config.toml
intermediate_size = 1280
vocab_size = 32000
norm_eps = 1e-05
positions = "learned"
extras = ["capped logits"]
init_std_qkv = 0.0234
doc_mask = true
max_steps = 9195
MLP neurons of a small language model. Each row is named by its layer, matrix (down: output weights) and neuron, and shows model dimensions 0-159. Each number is 128 + 24 x the weight over its row's rms, rounded and kept within 0 to 255. Numbers have three digits each.
A block is one neuron, or neurons of one layer that tend to fire together. After each block is what it responds to, as a language model described it from the Wikipedia text at the highest values.

L7.down181:071133159109127134145110127093166107106127132100126136144121112107097149133110138150101125117145113138075138121144133125122137132134164161090114124137107120136104125092102125153123095100113124107137145151131165130114129111160134166115127119144118100127109148128093132128156148138161171138083139134104101150129135170182132156131125121051136142119146095114095111121128156185085101165122106129088092179114088068094132128106142168145095166079151195101110158154139116159087129109132092
L7.down206:114092124140125119144133129171113150139137120112150147127118109124100109115115103130131117161118143123100113164147109171165087092151151143134170112136123173122098118100153127079100133095142146130136167118131085170132121140118107125088147120103160132130120134148137135117172123114105152114136162078127078168133101119140157167149168122128127126136163117123122165112136124090127095167104096108154124130151123118137088144124122108116164099114138101173095136117097127122140125127098097
L7.down267:135155133114135176131147093139140157084109141149085104151098107114094117108121086155135141084126106124102139143129141140130169124120111142136135122109156116133107157095139146121140143149063112102105109128130137115137113168134117125152160167135103125132152137156164167035129150117132127148148133118096141115169109112179122160165127102134124126092150170115149155124140096101116134127140119116131137151129142117160126100142094112150128112145150099147110141155117114100098168117109115
L7.down386:133123142137141145137124132139111133127106122159162168080124101103126145156091128061104133144134105122089127107167158151081167127131125153094144101120129133062149109095107126134158100092127135150132119117100134165098145153140111117137087157115119134146167129138099130114123129142103146121171140185129152140125115186145113130119102107123133125105076119092132076111080146143137074094132151141104105181151107137125121135129110142081120117122113103104084113131173137107107131180129138
L7.down402:174094146125144184155150159131116077105123119133132128105139107114138129121134101113147156172127147136140159142135156136105159116145147130111084095163130127116137153114107137125163106128110153116100105080145116132118123121143089114129137086122132138177108148084111169165117122104142121123146122143124065100163134125126122112160151170127149121164118122119111129130145088130133134126126096154138160107139101138127145123140141132128101106077122126128135171090151116142172156142087116
L7.down490:133102133137129130125161158150174134085154141145135100105084070135154153103118125140151131097128163134131169137163096135124145092120139098129134157123126128113136158163133095136136093104135086129094107116139119090125131126158133168135142186096182129153155113132154183089118131166155095134105105132103115136165151196128065117128134148100131109144101118141130105154153142083157152164119159104111119119106141119159160161155089104122117153124139112117097161126160108131147117174154094
L7.down536:168160095151174138153138144158141162088140134120148170102125114146149129144171162110096115147130107127122112136161104105147076121096116105100088143112147164108138087114146124131166145106107138122118143116137119128141086135108089108152101121084142100101145142136114100167123132153114115139128169092147136107161104121090094158132174158130172132125117152116120130119099147135152135130148128100123149147115116109163092144170153103137096136110146113145100105141164143173129153114124108
L7.down646:122119088163125089118159119152146094148162110118121120134145125128123167076137159110121130136138163136109128118135161121118150124143113157104123116163116126105118103163115120109102150141143132152137155151106156107139142127138177112121139158085074108143123116138156095174160142128064136150109112169122151122105121134132153055135179134126127106090088142131133114191138142133119123116133145115121147117114161071140143090114082103104117119105160148116117120107159147134102119118123174
L7.down676:150122101124136153105118096114157141147111094141144138136140133125096135051098108100119144142135175092113130067153133183102145104114113133116126140138104144150123134146125102128095146131139129090104128127124152094127138138124134132146081142116110138150108080133144114089145103184125088156121131196134085145134162165145107140172113122174122123092094148122112117101125185075127156167105115126113128135146123121142144109132180111186127137118134132144111129166142140093134143185130135
L7.down776:119112153115135144137150133104170129110111119094136122145119138117156174108148137131140133147126184104107104136137134154111121150107125110172144156097126116144097134121142110136123156115134110120103128090103089117123129099112110171119131135100150096145132110085114157090108139136108108111159121105161128149150112130100099130172114128104165103137114171192150100118161158149130124148093065102132110141125085145132113082161108125122096117128132142154096156105115121142136142134132126
L7.down832:156130164163081104129121133118123146126134142108140146126140144102125109120107120127152145092107128095090128111106132094134120149143133196089112134112115150117143117111132150135106095170117147128135138138070138098131168143118105142092149116122094078130097125149102155098092154154120159126141159144150104148133109154126113136168124142099141121172092127122124125169172139152097102153156099116046096153119106143106102134132157142178119123084131088135136148123133130133124154145151134
L7.down892:129143136138149100131130141125144160156112083114124198137079125144143112160148134128107134140117095126148155111133098148090117164104104160129125171101106140108163133099104128134097116120143146091109131166089116143119140129105120118127133113087131093172132149142113101164100138138090144144117148110138165123159145103091120144123162140147156128099114148132137135091090122097109125127111144129077148112182159141121121137107105132110103131148153131075077114126153092142065125129124128
L7.down921:141123132114104158094138142103115128131135130150111120136133120065153128120107095133118136097109080114120130169133135113159159127147140115135145158134114127100134120125144136110079103087160173137132125105097151102119139117144148119122119124143160111139169143119127169088103143184184150108091099094105112128124079090151127086138129154093129150141163131127103117125143142153130085108117143093124102141119123141105116150144148114170125135113107111092167105104157096132145166130102102
L7.down964:137167129158124135116150166103192100105124093120141154136121144113138134138110119161080142144137112126107123155134123111112099129104122119139097124101093126132162107108140147154145121152100123097180134164109148134111098137107112102091171145154114105145127114132127104141166135117117161132129115114159167120129143099117107120116141096135167142110071126141136103133139152150139177113128102113145143152131107136162114097180119101142154115147128059147099145137137147137126172132151138
L7.down979:129093094099123081089151088139103166086106154161087118123115097126123120087115116116158108109152135141142104169145134127106094104153137118139177135159152082138141124082131119169113114064098112118131098143140143135124152155122116086116105106158098137135148134153113128136107114097111113131152107125184151066128128177148132117137182150056106126090096124111130125147146165156110098114129111080137103181113173117142159136122138129139135123165143112112081177088153150128122126120143139
L7.down1196:115101100133127112105157180138110137092140133107161125176164107117095145185071108138118112130160140172170133129124119110127150167084152163132166147146134144153171123105105111123115085128116106151135151131108097110111177137100114108115101073132102120157092131113135127152160135155161137118120114158152103192176125129089123118155110153144117151110103172131123114116149111158136134152143105130108130140167134114136160121092125141149077103162107135121151111160141111140136129123164144
Responds to: Word-initial prefix pieces. Prefix pieces split off the start of a longer word, often before a hyphen, such as re in re-recorded, pre in pre-ordered, ex in exempt, out in outnumbered.

L3.down6:105106121147156068111136165130126137104114119137129099111129139123099117123132162146131120148159137150086162128151139098144126089138103104109166115129139127147098117116099149126145138103107123161151120147118127132121126147081139090089099121121133155136154087127131104111091145133127135134130140138156172193127089123162098107151099156095122150122121117111106124155107137150154111102066057171114145116159131131103193143111122142136188100150145122106104111124123115107110153147139154
L3.down925:152134168144130164088161131133156161153112126112142114150118139143107129131134097107110177143160076134142145125167150158153118141189079141112156105138163128125113139136109075139104123127158128092113103156123109151101088109165115142125132083138104138145124077169121086111111159153123128076131165151125114077133100150186115120137103127174133136119119160156108162153137131133127092130156129137111129157135126147129131125161160136141181149139086098126152151116146117085109119144115154
L3.down1095:184117125126141138142125105151147124172120131113101128124160129135162160108101081105128181123115100072153150164122148132106161162175125142118122141121147137129134124152149101114116104136109100160108148117153127120117125152120123124126126094100136138101107118072122130158126099135123099146144133144151130113088094128142122153182166140158145129119139140098134105150157155128146118122153145116127118121123143119116116089111125155111107116143154149103118130173136180114085135159096132
L3.down1114:148154120103156136122136128118119127118112157128133099161142079097120123106143135198166111116117137125101105118133129124111109108135101106076144121148161102140130106114114090120092102136115137144114125107134154133103115119134144162123121140107107078127135131129143155083165141109119144143142106161152148142134110116108106141076137126154130183122134158119158139123150168141103135126126135141119104135119119135127125116100117118099129111101154122092106098112133109100121127123115113
Responds to: Existential verbs, relational words, tables. Were/are after existential "There", relational words such as between and along with, and the parenthesized °F values or units in climate and infobox tables.

L3.down230:153132111133146167132137157122137127088121118110080105092129096113155108081122100160129146128128131150139100130145102193118155136144165145130101162161138094164081140088107093123094150139125112089134091140157122129117140167147125128134148110101134101131096139153121091114150148110146107118141135094141121108140093138164097109131107165140131096167157124127111127071114129116093138163154162159112137161167137151147127096074117178138139130124133102142113129128141158125150131125138102
L3.down420:113133108078153172152115140108100109138147108131114133097132129167145130138125131137161158106121144128139134105121095109132103096072123104096149125134096142121129113104156108108142148078139153093151131173144116120139124144122147117081131116159084152126115147128106183119139163092160104145159129164118118161145108131069100153108101142076091168128178128104113092094149118179090128114129115154124120141147148141130135100145092122119151131138128136075122124157138124142141100152117100
L3.down757:144111088104103114142125115105137094109106120119191046103168098138111144090113165090135139081148103094126148162147124107141138127141102118122123154115119125151091154134139110117143091106119144126131119085137151077130137122149135158166127153117125183164129098126123190112129116122169144145132109109119120143117117146162113145120137126153112151152083122103122122094110172166128156165125158124147136127126112076146105080154121146101111123146167122119130123131107131124124150128169140
L3.down1155:170170109110119162167134114169130151148107102080107113131164126120123106096115120109101070165142131126106133111093104128171136129146073127164123154102184171161142123126123122116132170123086076097129097143159112102105100116136138145106161127151084129143085125141161154138124114123170136123138122119095116166126093112118171139145141156142125130142128130200143113141158154138145128107111167108082129080147108158134104140106126121147164133098129113125138090138145096118115140107121142
Responds to: Adverbs before main verbs. Adverbs and negators placed between a subject or auxiliary and the main verb, e.g. "initially", "not", "often", "gradually", "largely", mostly after was/is/were/did.

L3.down191:142105114150122097104124121080140108144158125118171150118130097093084148096122124133145119102146098084148147182165133141140115107137137147116153102111115112132109130105109134124173152105118099116120090156107168175116162130087105098143138172107095116139161126126126106115136131143168095133152131121166135124160168119098110166133142110106124117077118143115126095143104124146145107151139098168064144099178139108148114108103104174101122164138129126110076161105161147129091134094134118
L3.down200:119162134156160099104126104122142106139111110144123117092123084133089131127113121117140130121165138141094094101131166112129141079096141097117110110104158137118142114149134140125103140157117132148134091092089156147116125158136142150112098129131095139131123114172109073142143100116160158109081128136121173105092153146117141138142113151122110183112119108123118171128107143104114116162148093154098079132144124133118158135079088152094132164108107083166137149133125115125115180117145114
L3.down373:094098162111131154121115105107144143107152121141189133147131146109099152114119133134119127105129161124161131136101111130122141063105131120106136126147150107126126190115144159156140120145116121151122148082131144112117142121103148124156148145148108119129098101155156126140111107143122111115188103180120105112112166152138108155112169132203114155120100163100183146193126152150152136125102143144127105137098128143128103123095110164135113173161143138088175115111157137127118138096140133
L3.down1256:138213110119137163098110114096082127153113103127169176149113135143094147130127128150147144134150140103151119150127128118165081090136159146091099099094075116111130112099123164164141142093109150159134139151103129162116156113112127147151176105092088140120140105110142114158111118112101153113133135131168100103137117135144126108151162123123087130122135143105198132149142139111123123111140139165096102132169155132131095125098099166129123170132060117132104137111109079125127054070112113
Responds to: Appositive after a name. First token of a parenthetical or appositive right after a name, such as a, who, née, born, aged, or dates in parentheses.

L7.down41:112116178144121121166135178109121106114089165123111097125099123125163122097103154121127121123162180082165123142095105109101136113145163126145124140134118157118147152164125189131116158165136085118130132125163075127142151111140135151169148105147136119128124128121132109125127150144098118117134185142141133127102115151090110112124123128077124127133077135113158147102107140134140142107075108142129081125134153117106130186072148149101148110122123137164106084150112116156127123112137097
L7.down103:138184134098145102088153098130145088069114091144079108110135114136089147105144109086151150140175098207118109123158152138125132132129132139120103141129132143104099119151124157147105116105078122105132102109176128094137098102082160119152129131117177125112127137105116134109176142145141174107162131103141117168133094142118132119143113138102137128093189123116148118123116126157147144173148090098132155090141095155137129162143148137139128141082123164105191136125138104132131132114138127
L7.down166:133155121147135150130138123158109148127121135142129138119090137134130138124121164111111120125153122158120122085102103127122138111144148144133112110090142143099140113112100127099119124137131094132120166095124173128137163170147115082138122104117105111119131129129183094157107076139150103091136135102144160133121139131111176160138119149112140122127109120123144136152140122162128126068152105133130134182135115135096137131120120133179144114164092110139123143118186159104130147106106107
L7.down360:123136108134146132136139152170126112146146117144108119140100141128132148138115143128115127122115133103113125110115134171071138125140099145099117145134118156162126148080133189122123120133146133141121129102117131116128123158137129146144096140128117148124106137138152150138111103121130096087077109166105125144078154103153167150106152081155152134143194129148107103122094112128113089111122157113109116121176123114132154167083135137119127127121144113134131133145177112157133177109142166
L7.down596:114107122117126109114130128117101095107131130156149149150112129122149134174128122138124124129118099093064097128152150124111126133151169083100158129109184124138152151106121093130121139136134188151155154111126157086124163125137100161142107088121117130072110157109109124128124145093141128121160085175134114133082177157157152149163112123089085149139135106120140127173154113096113157133122129137089102155099138133134130103094074158111137121156151122158181140116104117146104160145093176
L7.down601:144103143140061095173139166121147118138131116122152120125112124138147132119154102119163142103153079137143157161114135137103107175130125123123143109126141182138136104133144134116114161191081083165138130101111140150159146121128108146131154114163127181131139139137111166138107127130149124084097137101168144113116103127165136139136185126129105111101116129110154157135095113140148153147120109118089117134086118164098130108117167081102128100087082135128130123122076168156145127097095106
L7.down672:145093113102130128144152128105138096129145144122134129123152114146116112137114120115125113150117123115098103112151127087201181120091145094154137183094096127116158097133106138127120153092097136111148136141115101122163143108157147140132122133123139124124090098140111099174150109189112149152114134148138092119118142116109109110136105140146113102127119120119129133142155156122132104170159110122106137136204100068150158142173136135100138155104128113119161119168146125125173118140159124
L7.down721:128130099149101115134105120126135132117150099080173152121108165092100118119114093150117107146125122135132084115167146131146158171140140131158145076167105146138145137133151149137158141179126143150124156116096138094119112073100120132134121121148138131132103115124140154175177165124144157132153119136078080124132125157170111115098120116128138106106124114131121134152091126109129136141166116121108115127141139139147181118113157100110121117145100148110117126091108126129137101113110131
L7.down836:099132135107083139111106132107109116112108113152117111143113116116102103109138113105139129146122142160116153173151126146133100108109116111114131160141120140136105113112162106164147145184127155116116121160131130112136153123092102146115160154129140085096147148094137134153133168126099144113137086129109208104152145101107172140129152151116157128135200145134115102163145122156101100183129107079093121117143108132118084124140119068122129135149100073146131160135138084116133182160116128
L7.down861:071146112113097157110100079143163102095126140136115190158108123119141094143120146119126150124117125155136122115124121123091141077108131102158152147134130146112093173193122099134116140150140135105129103181141128103108107108124127128177117151139118129106146188133146175102123148132119095118152113113122103171108153141114072118121114192096158134133077134166115106141113129112077173131175166146128124137094143141134108117126104161102138131103114178128109165080107117147141112165134130
L7.down930:118125159116122102134127140160182125116153143183151130122080117095116117125103165120136085140157125102163152119102080108129118128123170112118154105086093142127115093118154102152148136148121121159143115092113132116088083130123123150127117085120167153139148114122126158131105133146081149077147142118153168142139106129119140147149130177144120154105151187120170151126104128110155135151110144120089145167168129139129124144096154154132108113122115141131075093152132151131116169097098105
L7.down973:108130138118147143093113095107126141101132164121142106095099113106120158174076129084137139137131092112134137114097106170143120105101125107128154121067157114150127112103119140126130156152115103129144167136171101113144131153107108121138117130166150125117121190163141129148148132145115172133147096147163157128093141146137067165128130142104145115125129086070111131129125111133162131130098109173122124132130128148170141101129092105175097105174130095113102126157156139090160114153093150
L7.down986:124129117161178153130127137128128140120142137130116114146136119138090147123132162104090138134126109133145108147174111087137162132127144123094106138063140160140101136110135170149153153105174134133125117135178112140059112168105096174091128119149151090098129093131131121102117161128107096087114125112125132137148136135102115172109118148143099137152114146115128112140192111148102167162097143128124118132147137127131109120094158180105151152128131099141117134159112102124098121119119105
L7.down1054:107127164099100093125127110085144151161072150103120141110147150135112180106108091120115130141121088150114102172113118096099117134136120151142140106074140129114156071096117151141115148153111151122118155137153142116159165119127122140094125140094127107115154116150122152120097117122081147095159155169117124173134096089092130143111144114099158153163146123120152090107149145117131105142145122118116129140102119165098115142152090108111149171121158118128108134168155144132154138132165129
L7.down1217:109165131152116071161131122103096125174127131111136089088103134122164151118136071125129127137101125117091147198105150116117188140099110174095135103063141100110147085126159134194134135118124165125145146140127125121161125143132123138129085108093115128153114151130152150165133104168116134124162093161163141146129122091116119132094146133145141135131124123137117158131120154093135134141140159108152125133134110082115162144133157139086080106122122110107128083102120108176151116106158127
L7.down1228:137081158126117143137129143132133093141120135159160084095132118121149134078127148107096159166129099109097133119119133126134098145098154134123158119133111112113158103115110126163127158093121128146079132149114114126160139154132120111158146161094123117160132112128133138139149171099163153125116058148152127125164146153132098109129141106072139144152136132119155113151099091167115091127096112096081067158126142127132149083105184081128137135156142119130132108133104146095105157134104105
Responds to: Slots before statistics. Fires on the word, pipe or code piece just before a number in formulaic Wikipedia data text: census prose (of, was, with), FIPS/ISBN code pieces, and table cell pipes.

L5.down820:171083105135174167141153104115152129160122142133121141109115151139152097106143080104153150099166117120132124120133123149160149111118137142091133124121112095066106113151099149156144103136145131148115095144114103179149114117100084168142105103140103149117148105150139150120139109106160146145137130129149152127111175105139109148139079153156123146117141107134139119134112127104160164124189109119099132162137165125157104133077109122201143145140115122125130140129085135143102102117135130
Responds to: Token after person's name. Fires on the token right after a named person's surname, mostly possessive 's, also was, (, |, or of, e.g. Lin Biao's, Tarzwell was.

L7.down27:143179135110138150094160098117109129166124153140122092139114154154149134133112103129123136127144180125119138148092122147138165159103128159111123171107108105155129141073146133121108169144113131147081116111129125130189132115181125122130108130174114124135136111136139127117172133098123101158120127122151131161132139098136161174132147113183133144096070124075128119136161122128140100063148109087115106165100087081114120139115146118179158127134113060126123095153126134105091096135121127
L7.down65:141123108094119147170135155102140111091111116117123106143128150144151158126145117129125144119134138115152089133133122134124149104146140119140111154129118116108138122132185149121128109166141102171138134090112121161143124133136143154089100107158109139114113114103077149133134171152133113101173165145109121158121174121131109147144159170125132164137069145139170100142180115074144185110120116147087128134114180086173087141103113145150101141160095149130132153138180147140112086112094155
L7.down85:132110095127120125127113150119169181140101100119080098179120122086124114149146083117136182120091182123125128138114130110173136115128143085147140111142121151117130075152138114155162153141086126097138122129147136148189144149110098138124098152138121120155124112134123093146121132117109105115113138094130115144122135139111165130128113126100135142130109155109149082138099126143137138111127063109098115157172152092130154133144146131157106155151119087114103138120082161123085175143129138
L7.down138:108148125153163153133080173132114109142098120119144136137091116125108107134105149165161076110081152122138098090130136128116123140151114129125112152126130156168140139128179110113164146136145125143107115138125116128121136102094164158155115085117130133107149148118128142147130173137158112136154146152129109131133123132153145109102129127158124168119094140155100161140132131097122172116120121115140114139118106103138102092114142148089141135164149133134124160105151177112086126126154124
L7.down347:148108113146143142153109158075151154108148106132115129101085094134116130091102109106154140144128165105130105128149156111125092136096155121115148114146100143095135102146130133103108118120162120107149100113143089075123110105140116163146113170150120105135105091159124097157137091139174169123100138082143128132150143112154123127209132132152124155134098193104118115127135101171094139120110095113103148115138161132132168151118092105129081149132114134131108175123148158112124133162138107
L7.down394:105110142119117105142086152087138147142115115140161147098140116141153133166135125174094113139142137143142137085172115083097110107155133131093120142100128133161144089110100156149097131084137117118161133103119139122124141124119132190120095113152109153101149102129091137082123172134148152116102118140112126111084141113105138109137135136131106111122101082130127127114095122160095106126083128131126118075120169171109153154130134146104160137117119154162179161101091116163124144144105120
L7.down479:086129143152178158094148152129156154135128124116131033142147132134166154108162131163115059132102149139142071095095116089121126154133123137139079133116127182160159118089165157105138101139126123136159150086118097122129122170167113119143130105152156126148113143117120101140096115121164085124150147139150107153154153120089108104166131128164110106132169180121127131130126122136121099073102131141134143147114129107142093111154145092151155133140131122108111109135167178164148100101139175
L7.down579:178151136086085124118153102135133115144123131099128125141139124136128136140083098153113104140111122179148134166142144138104113132165131130112098106118161117073126158109158105124162167154152167163108117137139097157150147131114092102169129142117115066130118162093100121166129154134136113140140118100154125113123107163130127100134148129101084151144114102193143144152103171097120140161108122124104119123115112120138162113132147151126098084081152103153162099130105126152103088082126111
L7.down584:106146121096150123084131132096147118163155101114122103149140176128154109137112138112159092099127154105126159167141118094116160130132125113134139137101105093134188119124113130175166132115121125114128104079126120125116135156118122164149118117129074125125135111145074171125077181140131148124119106137180114101104166124152104134139106122170140141119104107108167135110138140144134107137151074142134070144099135086098177133107201147135137175164121164114151141100115155153130134138122114
L7.down593:148142143150137161161136143168124106108127152119112112130124127154133140127112131139169110115115103107149135129102111103108135165091138092093100140118112101120122082137136086153143163145135138160126117133086109118142124165115178128135108150109130105140133108151157090131138110131173103119124152135123127178106197138137132144161136139138144109089099077125147170155125138118074104086126137120090136145131134127106136124073131125122104136113116095150192135135118133096172152113166107
L7.down667:142141096097138115140130152126140110112131109139137122127130134135115095142110142132095136123117158161141096133092135154109164130096112088136111147110155092132150112151142098142150110111125128130076107138143107069132129113167111135119130127156161092154132140123146115118136105182127125094124126124126157136046159094156125145136117166157145125102066116126132126134121070130132092106109101158145134169147143142135118158142105143135117092139139137099120137149169128103139120122105114
L7.down789:136167136125149137114166097131135154157116149105139100106131137134154140099126108110066098096096136125130161108108136107142150150113120141133094106101076130141095136103139125157179145095163135129168110144115144095142158154121136126140146110156144092160144097094154113133161080110127108126152144144157114131145174104125092122125160112145141102149069100145139103133133158151132108081164087149105150118140131112159131109154135087212134133124132100107141113150096170122106106136126103
L7.down949:116128129082115102156141122138152152114087119147093112133142133120119192117107192153152119171159127111096101137134105122150150116133126107128137156152155133150143100122107113127101132119131153148101115105180147141140155140146163163142145066154160129128165138106132134134166150133126138134137101128117149107128126084123127138113147127133127102181135113097127119122129096063107144132105083145113097170121097149082164157141102140103153125147115125163122124119085135124144155143179124
L7.down1118:143105123116125105109140132145143166083101091120107092155149125158134079091135091112096154147115149129092098150108132119111147157125126126141118145145105156159118116116100147109124124125136131125121114094140109149117131158150106096120086135121120121167138130120110185125149154147151134092152078086164156124141121108126157134126115146127119146139117150141137116140144159156139118166110124131097128124124059121151085094130105127102130134115148140155133120110124107114144124149137170
L7.down1169:145092147148101137161149140128125117128136100155117155129104134106142094127140129083094126112159151147132099137107133139129131149117106125142120106138121078084145157143150135151125129108153139100104082133147113151156081119138088141132111130169099129124130142129151089118122069147145179142098074139106127128153152142137128113105124163146145092070138144109066117123149086126128107102128113111117137221143119107114096155126142104157121164158134100131147134181124122139090190114148168
L7.down1252:134103148106135151106140103145092118157093077127131122140109166144081125169129158150091169140101103193143113105150146127102102164124111108147143109146102158136130076118095119150166120132135119134094126084136107134128154167147152135150124119160111133150122157126125116112135137142116143116170103174123164145134107156119161088122155119131153121093110127170144139100086119124082134101121115089132074123138077150124146142134123173167129121158118111146129138129147094149088150153157146
Responds to: After person names. Token right after a person's name ends, like the period after an initial, or of, said, is, in bibliographies, reviews and bios.

L5.down723:086182149142144171106071082166134113141098114118136149160108093122073107151143094090124187095138128167101145120096106152104125191136112133124117113129095156127169123097086146127119116164145125100115134167102149132139128111141143124128124132150141145093124146100125115156103104149128144111161123128131150103136147141137126110134135138108141127142056132140132135121084111161185095115155170073114110160100112153115154127099112124152144140154112085130115153151110137139113138097125137
Responds to: Opening fragments of split verbs. First word-piece of a multi-token word, mostly a verb after to, a subject or an auxiliary, e.g. im(mobilize), auto(mate), en(visaged); sometimes whole words (drag, sets, out).

L5.down336:120172232137128104099111168157134137121121102151116126090161140153083121155136135115134118136178116121095164114118178160186095141087131133094135115120136128116126089109143114139121128163152144138150124114140124119145127092128121140117112109121162133123135129129124145086119112125118114156114148120106139100119090107100123140115135105103111136138111128137124088132095149127085081134174151096117139115139114156138128140092103106150119129114130096115122153145118130088132104106171129
Responds to: Formulaic boilerplate continuations. Predictable words inside stock Wikipedia phrases, mostly US census text (no spouse or, Hispanic or Latino of, The population, est.), plus month names after "on".